Weights of a small transformer language model.
Size: 15 layers, width 192, 2 heads of 64 (1 for keys and values), MLP 512 SwiGLU, vocabulary 2048, 6.32M parameters.
Architecture: RMSNorm before each block, rotary positions, no biases in attention or MLP.
Training: a variant of Muon for these matrices, 339M tokens.
MLP neurons of a small language model. Each row is named by its layer, matrix (gate and up: input weights) and neuron, and shows model dimensions 0-191. Each number is 500 + 25 x the weight over its row's rms, rounded and kept within 0 to 999. Numbers have three digits each. A neuron's up and down rows have the sign that makes its largest values positive.
After each neuron's rows, "fires after" lists the tokens most often just before its 100 highest values on Wikipedia text that the model never trained on. A number after a token or word is its count.

L9.gate81:472470502475520480514463477506492489527475452492494493519541495498533498537488515479456503539510465491501531483495476537526480503504535520485531492475486477451525557493531536520515473496484492513429511534517472471511517473464474525434456503513492481490572459520502469551522528525541487475514482496535481524460499479517498499555456502496529529553478484478495508503497521487504537458493505547523498497483527517520526494482523492514443483541486505501504521517497556521486498496478536493497493494535510491505492522488492493494499490547501501514478501512519472491522518505494469526
L9.up81:489528433496514489501500460517482488534487502456471531489480478533573494493494488510481540453487459491522526514494488490527476545517494457519530507480494523507544477523526471510532456491499536549516498505532524474544535511508487495484528453502550506513485495502466529529479536483505509471502474456470489540529502463467474516523511501514497462502521451509500497523539486498503520524472458508504523495563504449486508502503501489496490468527498518512512518478521462533495498505460506524500506508480527525482543498474517519496470539495475493466463471485558510487525490507475495491
fires after: "b" 13, "B" 9, "P" 8, "om" 7, "um" 7, " Al" 7

L6.gate500:521496541461543490431511512504495497521528505546524509531478533509508470479498490503504474526486545493490527504489512512480555526496525498469483518553535474511481527505478498505529511476559513509512511481472520510513500482487454512519487495519444502493474552481532540536467500460512493486477525454476500518496467522512477545460524521489491460542467499526477467519487513486507526458466516487493500481501515503479498519495527480485490441530499507506494506476468499492501522486496513515455492522471484552546535486562445474499515479474512522498508500477519516525443504500503468502
L6.up500:547466539501514514484533474522495473511489533519497498492494545514490497487511488493498486538497524514493521531491487488485548472515485546499497511552516461510469467485498435493470514479520488514497545477430526488492460504549484514484494456496467491509491511488524541536464535480473487472496500488495494511525474522505445484508487525511478497552493463494512508471433548463492518450532520488487505515538495527493479471502521474482485496553514497486522503454551526544512531509489500531469497487481510496544528542474480510516505491476477518509517511492519461532470490495522486526
fires after: "app" 20, "p" 10, "s" 9, "di" 8, "ri" 7, "im" 7

L4.gate384:482486520543519476480513474492449562477487530489498509535505472530494528480452545462505482483546524485527490503480494567502467519510499494533464518493464508491538505542514502484448517553509534525503466512516492543472519497491522532505483516528453538441512441512501518539490534479472476485512503524467505537484507491452493491488490501515484482574507503483507477483475520494511475493476484523489490456495516479472529514497488506528457498498475497498481538487501543530504463478538499508478489504522502519498490475545535524504489512494510460489499484523544486487487472487508468487
L4.up384:536530472539472514509467495470533556522506482510503509487498469530488494477513496547514495494512476509503517490488484479470513473489512540467451500530516470481478500486443468533507483487507501474471454472498484556495479497502494513500511475556542489502469495503495482535475532466468472476501491501510509481515517471472509499514474522503454512523441469552516472509548510491506522457503508488481480474526490479529469537519434468506531466520521502502469536514554486494479487524517457521499514448530507474472501535487502473513476442523521515474493463511501511484498498533487484522
fires after: " " 42, " M" 15, " C" 11, " c" 9, " S" 8, "mp" 5

L3.gate202:485545506505461499486485459497509502498439518463508484502523498474522481497525491523489512468482499485551543505486517537497483511492500537500494495496508445475522496499488480480530476457485502468508541497501449558485473487493538491500480513521494522501507491488480497524512487516544482490516493483540572491509469552521505540466467492527517515488492521486497546519477520525481480516486524477504518531516519499493506504475482479535478513496516544498526487491480537495473466514481462509533489457531507547533481436467438570495509516514521482532534480482504481475490504485536485544
L3.up202:472479524491549496517487496551473554481507485517524532502522513474514461507463488479495515536491558502503511480473495528481530499506520519492440520470486524503531504533492495507496485479486484520473483522496546477504471504540472480460433484470526482501487471498509502502509563527526461463442495475509537495522509522506532455511501525484557532516515519502467499519459472494495464516487536500506494507505492497495493508518523492501514537502528441517534534500514475476532512524550474488506495485510479469491504543520505497481526494547502477502538547459528468514480501545509515521
fires after: " O" 27, " Al" 9, " Mo" 9, " U" 9, "per" 5

L6.gate269:511496481468509502501497466492510519511471480520471495535468525473535548495478472497460487501469472514460467489487500523490528464499465505495533478510454494494509478560492475501481462497480490548511485539522512533516510485484489527495507515506495494470528452476450503475517458515490519506482504503466465522488497500482496485496464507465516489545511459493510482516459495454539494508469497498516476493492499514450520462527515472508529463519498517493466527455516548498531448516520466499551514464510543528504485493552512480525493491496514522442558474544499469464470499479505484504
L6.up269:521506499469512488459489528475538535490496469501513517495496463533558557505487524508543482465495532483465503488480491465516523507459451512468470482491519451513510518505496478493530514533476504515472494531502484455489463490501495522492455510509491479456502468503503515492517474472452516536528508518513518498475506544516504481539469502498528516502492486540446512489515496497509501487510479531547522473482492523492490512467538453478548522564527546536529490489563483490509495444502460541486483467490533495480473490556512477514488502501502503517490502509540482505482479494484487468
fires after: " " 41, "te" 7, " Ma" 6, " C" 5, "c" 5

L4.gate207:498546525500526493483461472550464524489488530494492501504534472497521512486504522501482509529534515543521498514494491507529448492471508515551534497450438473460535502491520477481503517528513487497554468514454486512492499472485478507528446489474512485521486485507489538499495436501524505476530522545489487516500492491474476499467496493514530554499459492484560515516472513498479531510457552524511482483500467487482496538519530463492496476444485505480512509518508477512487520509533525543514522460507539516486482500496508499471480539474532502446503493514492494447484522514503503530
L4.up207:544529476485503466478492448508499530471465495492514514515503482519486478513536477515510518509504496481504500514469479467478457494476468545513483550495582489527499502501470480522504493539500485473513508471524522494483496456479495531511513558491474444494483480480488478505501473528473489502476552497488449473481429516459508489486491493492544527512458502514499530478505543529504494483492521507501514437511458474504513518505460492527538509469515491507543429554509506495520474499461504505505524527503500472455472508483474476514501486501516504492510493483533522492460502466490520524
fires after: "S" 34, "s" 14, " g" 9, " C" 8, " " 6

L10.gate262:476471480511552471497511488467481450507490441468526521504529455470489487503494465509473458496499516511464542499486520478447465511470507574557501484528492450499522546525483508495487517482487512519489516490505514477551535484468473475473484481485496492468506483488463518508492494490527516471484515548517503497513496467477499467456487487495506493515497490525515500468493474532461501546528494519498533493523541506473439497457498483516460501499529502516528485465476504495552520481516501499569477533462506517457481499498518481490504488475473495490466534508509502471498470494511476524
L10.up262:518539445497489489495463483513506488479512490517494502489510499484495514530470489483469461509437498520509469482520450498508526503544477495474508443487522477479465526509483468498501498509543488536503475512549476479511501496480552504540525493490512507520489536515484491450468567435511547508496470509451509502489470466440505490540481506499486505510459505525490523504477494507479501462480516534501531495464498516488520496513523481517501511525558535441538492483495496508474496505464464486487498479541521514461521497493505494482474500508470536505494475494493491435515519470493477453
fires after: "s" 37, "q" 15, "c" 8, "um" 5, "b" 5, " S" 4

L3.gate18:519511476507539467510502552514555473497501487529462479482549520512470528487529517465525491518488516502471518505522468525512520488497477508513470468569446496494509520468471551476506525504469473517512517518466488528511513513482514492514484499524488531523535457491545513507459513526489530505443501479447524495487491502540525563494516493453476496516475472462496494478498519529478489489481522478510530517531488542490546491532517485498487529481527507503474521511504478474488516488501514523495489469500543491489479553470523574507474517469489507488531487509502501476483510556494471516
L3.up18:515541521515481436523496521506499472520488526455504529481531513466466516460534524531479477515474519544500480485511500487512504507495502481491500491497463508512523502509462508488501532517487480515483505468451501505525502505473481513500472517490447502523471532477504495531480485503498502544483467501480498504539531490529530519502479521487485493519494478477549548484528522485500534515510501461503523559424525515519506473561477505473492519496549471562524523482490494506480507507495478512495473492510496505478475533468523483483482500498466478507479535465564455469533564484498459522
fires after: " be" 11, " lo" 10, "mi" 9, " f" 8, "per" 8, " fa" 6

L7.gate415:492562568535449511488491476500467487449484475509464472515522530463496503513534488509491499486470514516460532526524522447474473535511510466490498489495501482477473486541510538465484476489496504487493519495551518500488516491481482483461467537540485506509488515477500514516493475507522488512496537480463528456506481482514504482486490524517500491540516523475533469535493544514479461504532485509502460445503485557518446541506536506510498505496504537537470517469476499540498473517482505466496510487463534488534500528475468523483522502493493442518503449493507493488493482500515503538
L7.up415:527454487517511482494501481507487487445509496563495507547500525520496507463495480494515497515532499485474483460482495509534479476510541469486521530479495496506511491483490483494510513517440518535526512477496498453471450486474499474509499496467512501504508512505526505506496500539500567501498512455551492536475502515470472539475503442484498455485523532523534490505496531542500513494492488522486506530494537501481478537556489502473504436516516459530506551531495511519497519469473454501505487534497480494530509505468492464506505469492473487538504533433501476455514510524501546519
fires after: " Lo" 22, "ro" 15, "ne" 8, "ta" 5, " lo" 5, " pro" 5

L4.gate86:427511451491513468487512481478504469449510495482520466505467518530512480483443494496491495489476476498485506515455484466499550503460479501496488460488496457531490515486521498523495473537480491482500517465487495487515492426470549501523492532454440466468503487474511520517531468480492482490514466506502482438532487489519537479500488510490499520457512474486501493514520452580484501499528520516539493528509482530490489491482489494486470499488492551477484481486472474494493476478479498458500519536500479492510522483495479502524468506515525505501516518488555506489516489536497444480
L4.up86:514520471491495508482483481530421508479515514543484490488479564466531477508483488506502493493478500505428472527491504474437535493499483488513478479469478526512449491460519519515496506513505498484500507493484514509488460486495529511473464453483482508489445499493465537527540515497440496515527494512511468522507507473520468480483488517520486513486476543497490542494515513482493508489497508520496466520484494523546442521501469499507468550525530470534526529495482476500471495501490502531468533470499518520488552455503529510511503486528482522460458521505477466490524493523532449484
fires after: "s" 28, " a" 19, " A" 7, "c" 7, "ec" 6, " S" 6

L3.gate297:478490510535538522460514505488520509510499484527490479522522498503467510478483484532513560504493509557457515491490540507532526527534489537493509487455456453504491506536530505527506476461496547476485469450481524538478527478513473535479491518513491498545501533538502477488510486506499451517514552497505536483524499549542514521514517500481532512503509532483509430511481466531519504487521458493537502500488473478478481505514512529484516526481498497558504473509481510493492494487519481488503532505480513520505455553480514530482514456507499447501531481464513486469489529465492455483
L3.up297:475458509488503519455520533501472491494493517537504480508488499495489492476542469475500568495505473536489497518538482451533501534531525512453494497477501458502484513518508511522464480489497506499489468471483505534529490465510452499474454507533473530501491467478491514493500519470497473531489551509486515467503525547542487530470478504523514512529475501565521482521481497494496518491467510487530528517485517460478457460508482561490516498522516461575528469483478517475481534487522483485513492470505501529496471521504505518509479522516465476548544491502506494489549541492480505528
fires after: " pro" 17, " con" 16, "con" 15, "s" 9, "to" 6, "ro" 6

L4.gate79:514492531492503538496497485517483519509483473480472492524515507532533496478555509459457458485502517503537511512458524526517491535483530500482497495501480498481502477517473536503477518516507470540477494498471482488486495533535501549497486522556479500567531503470486495465457513501462533494521478462487476527518476498513475512507502503457485512475523475513496486478483472534481453546484494500455492507484522507466426494505429494511463477473473519490505490488527526500535540527472479520499481511462491527509519455505465555530521480501516459498486474510525525457511490479463490500
L4.up79:516498474463480503477464534470509489525496514507490514514540510497489483532543549512522521499450543538465477510486493490521485510553514477481519476494424469470564469493545556503510541485462479491521471484487480448437480488480469482521522522481501523531519522526509499520526525483487487483512522530528518511540514506484520502507461507506514509499513460493521536482508518546502506503484473490502504519485454499551526488513525513477524521517524440497505555471490492506513514516488514508488480463458509486527502513493459489526475489509516479497505499501535506440480493521498538508
fires after: " I" 17, "hi" 12, " Ju" 11, " lo" 10, " be" 7, " tri" 6

L7.gate45:504463550539489522451542492502492530476501501537499505510504474500509487504506485476484490501544496531518539509493494530532496498435487533524507494487474508499465477479517479523493517534522484525525508517524498466494489500480502518502524536523464554521532516490510560516487523558455496487526466463516507527518537497490516468467466535480511506472476516444503473454473513448527482500502537538485502509479444470514512473513510484481471548525505496532519496500446559515533533535508470473516501494480497508530483520455516479525507524505492469511490541507488495486471485478504500472
L7.up45:527516517496535529467506494477504494486524518527523492491454471490479487474480454454494489501499519505515536488534514540476516467515473509458512478515423491508500527528500494484540492460422506494455468466527507512533498521448480511503512531506463494515526508515543552489491476462500466495479482504485508525529485477482557514489500511480541494525481519481491478521487446509519469520491499472524531482465444515474514467518525482474511502501496495494527506490526498501495478516475501485515496539476469457499510537490469470481453516491502474497480556513524504447482488514545504502
fires after: "ba" 10, " I" 10, " re" 9, " Ba" 9, " Wa" 8, " be" 8

L3.gate72:527504483475504496466516557481521534508481515490489517465544476515523536472505535493536501468529546514503530493517521500457543509498495507475518482492521497525466494485510524550493511544538492510496525509509517452529538517528485513540528538496522520496480499497503472530523513507479469473511545491520513516501504513509423523493489474522524476517506488497466505464510529468513504493536485517466504476515528509497500490481482513513439548517483479478502474526493478536523469486469536523545513498510469506440506507544476483524520497542502561467438521536460499512498524502512493517
L3.up72:538496501494512464486479516466508512472531537473483478516526483543534458512521482532539465529499517504527506485501490498475535496562488508487494479523496489515472514487476503495554479491512489501500498507546528511526510498546490535520507527502525504486456524500481484499524503497517486471455530542493526525484480478502522537479509516508507520478529497474485487470514502504461495481533460505516556495488464500518484529489503513576477496496532508503519489465482499506552503438458520533508501448472528460504520527467462501553518455506491515478437544513523513530529503503500482529
fires after: "ri" 40, "pp" 8, "mi" 6, "li" 5, "bu" 5, "hy" 4

L6.gate413:512513473513473524518535506512554483494486497487520507518497500492509511519492524509534493491510559510506488560509508502496553512489477498505488499515455507477490541456489505528521482502547484527541463488455543540473517483532518538532502529520542541481506512485500483513505480524475469486498507499457439501517517499492511495536584514471505516507464507468466511510460462471514483503462490509523483515524493512498466465435482479522509513508505498493521508504506518497457475481512540487530498502450511486519520558519484498538504479480434490460503489505524529526486474515523490536
L6.up413:534455525500479532513503501491498482480482469479495521504477493502475514513519495483547512502524507478507505468498530510488489525484483534481496490499516482491514472479503503488528462538541439507522502498482494534496520531553463488459523497508537531485515511509487498471511456495496513494481446507476522517505476479505493453484524548486463505537482498500483523490490508498483520472528481475470505548514451507503416490508444509468472493548512520511525437456470460515502573471492506540510495515514539517489535492490523476523509509500516464462492473511482480539500482526496526552
fires after: "ri" 17, " p" 15, "p" 7, "pp" 6, "mp" 5, "s" 5